From a checkpoint of a small transformer trained on Wikipedia.
Size: 17 layers, MLP 1536 squared ReLU, vocabulary 8192, 33.9M parameters.
Architecture: RMSNorm before each block, rotary positions, no biases in attention or MLP, untied embeddings, normalized queries and keys, attention and MLP in parallel, capped logits.
Training: a variant of Muon for these matrices, 616M tokens, 4697 steps.
MLP neurons of a small language model. Each row is named by its layer, matrix (up: input weights) and neuron, and shows model dimensions 0-95. Each number is 128 + 32 x the weight over its row's rms, rounded and kept within 0 to 255. Numbers have three digits each.
A block is one neuron, or neurons of one layer that tend to fire together. After each block is what it responds to, as a language model described it from the Wikipedia text at the highest values.

L2.up392:140092087190119106144112129160135119108164142139135124090102127106199067126114164090135152151152117150143103163146164159124134150106116175128116120045195120212121191117156144125114127125138177169091187116143115050117085170155181145068209143145104129090182094113108151192130097091091172167
L2.up490:143071135177096176150120143121129170143133159147098151124146135138178137183148066151153135149121117079198106091112171154083098126128127124118170060093102140152175132074129156126135118078122131116110134163174119092127128159096116107151139128080175193156100157139104090181131074095048121167
L2.up561:106182122139113073109080160174096120145104112163103169143079169145180075114143104155200116073068180154140150123120154090161128151118115096103171175130065098109141140129132080171108124107106061108147160166131130128157143129068125113085180139123134151186120114174151156161115140139128130157
L2.up983:153129121142134088075085165126144118203130087160119058112148093083087152110094170129114154129192177186126150131081137173107153121083076126146094117186180126155075099171121139056117109189135142163090118102171146097168107140152166165122150124128125158116180163122116136084096210169149151107
L2.up1000:124102144133175114159165076170065131170114142164171156139158089135127120119142103154128165113128090151130104109135098070158104123081111057125145101075153152140123131134135047129107101151133068135080145124147130119140118136125142127061174184184103156060138168108139122184145123205154117159
L2.up1068:112140100146124120178145141109103150167147122154142144165130124136152078064134157146096222118087130167081071143115097120150082135134092106150105096115163102102184101098098101145120133130113193162138026119153094105125166164139148180116149153135118124190163134120113159098179168137170147154
L2.up1273:124127141109184125195088144121072133150114099115170095053079126191151110087144096144112179062094100125079162146161142145184058127070117165171132137140209106159124128116173141087125122111146119136149130154091114150123169142180203133047137078153138136093135070140111152098147096119132093162
L2.up1411:124100070108104112125150185170156144110115137231110157122034124113111101112088119123147094144133088093077128151132194154114150121113163194075132131138130046146113112188174106159128203163078109190138101121112089123115079195109129089132136178138160136066182123092134050205130122109122096176
Description: Size and height adjectives

L7.up3:146120110126111145181126099133149135128146090116162136146079172141125121106157089119112158137131123092094099071197095078077103144076175128157177098131180086089143103073097175127135087126105139094157145121106168133135161120119133083114168132120126131165110145093126153027112125144091110126
L7.up123:127116121170086132182122119101107098120136126090132185115137097166109125148193117166156117082146070049101121157153105082102122142138108125132109150119184105171118089168157108082056151113090103115083104154123159143141116151147140152144168089173112189091128144123107127089101162131131157133
L7.up211:114123120133134189159151180095109220148166131111097088129083120104117147145142122071086160066107128092064096084138089111094105081144149124075090121155148127142146085133140148099129092079119147168102170131119135086138130175106135165124116126056112082128121137153105129117114144174112133152
L7.up374:156117168164143193151115146059130113159131148129133142187131101196097055153162159080119077163126063120139077079157100111082121199131064127106129152115126094154146110198136076102191125110192137092098113165133139082170116129153192117148116099118073137167137115144158137116176133108103156118
L7.up733:192121145103130154164134170107128157129099125085135138186188129135177087137185142017141086172175111102192097149162150115123137119181137160063116154073128120140094122125078052140089135156102111138164124090167176096115192172087128147115132138110135126084105118115162177125172144146122099115
L7.up1103:133085165118140172117140154126185182165131107120123145142174169112094077164204107126224141164113139155128132111159084171185125112111116110153158123142165132110119083142121102091125145159129157143090114118220133100102137141122128175117127092075127150140096110106146105136151126164153121173
L7.up1477:124165123099174125126080131121160162096146147101155155067114131166138156089133177131146117137145104104136107149125146125115148121056082166103158108080091108175108104136161164141123141134149215124179124077127126137114137114101142127122150105155121153122128094100096154096071112077125081133
L7.up1511:140102134142134118158107140081178118090135157078141112144152123168112101131173067092051134071154100115103127163082126108121185110114139153112167178119082205125142091082100135064168161077136093121102115142129200070186103111123190039114134143152086118161119078090154144142136165122111102110
Description: Degree and rank adjectives

L9.up433:097105097121063140134096137068145135095191097159096110105115083101136129093099076131125095119075093127148120131144161113114196114128121152147112114135168121125175123108096152150175180133104186149116087150087124148120083091078181068126096117115120059104143061105134157105082096143164121148
Description: Possessive determiners

L7.up105:130145098132146129107159112143095142190111110130155155131099137164120123064088131146090138150163141085112128152097169152100108089122130128084126137151140106140153053171147138149115068120126145109111143078042136143139101149141141129124163145155163148123146108080109101120089109161115135159
L7.up276:119144120139144135155142072145074131149097187048175083184112127128095072087114121140215140165111101087092081117116169139100142177148122141091149156160127143154160106126173134106166111090129165127114106160157088095085153133150133165112107168116130087160146121079098133175015094137086109167
L7.up388:099177139094142126168066140187086142178137094163126159128093112140122130106085158189180153124126177124123126121098165131146074129130120118138079113102122134080121103108124121114104120165173158126122094150157122165129068112103113125109118136153145101149164156103076154100164111133092172070
L7.up417:118170122155182116124137107116104080150106091140124152116106138157154122133073094088221069140123106109118149118146141101151091161152155131081152086107149170097098082122117165183123131143171132134106122129079115070095201116108176131175199141104164151113154081101165106098090125099119109114
L7.up954:160149072161087164101122109169115148117159096116141098141111173100148121081157186121119183113124097079114152111066153094095103144158058194124171146131106190104120142142146136081120111178116165115140110112107145130090116176082104115153078161142108178103117087100159095138148122127142150174
L7.up978:155112088120115099214144145125172184157128168154112063203055198164146141173177156096163150075107140150128124164130167124121146114116161118127122130150086122131111168107085208093152114097108098137066157122185146068156120146139165127108163141110125147098141175071154073167125080109111182109
L7.up1308:103171127114144154145102158154090092152090170085139083102110177113167128091073091111177091110128152116142164146189153119139147136144151117109103081114077184128190140100200134136102131096130182145150158181105111108125075055093115127085172191143129093134134085074097095149170142150179088112
L7.up1379:133105122085177111161089144132119168141131158055136124167184160141151069136180136174143085171170130175146113110098161125140175097109087147138119157141140166126136151093140148095105146182095167116145113138137184118159167101177135136127136159130147134098185158124130111127116140180140102114
Description: Possessive and temporal modifiers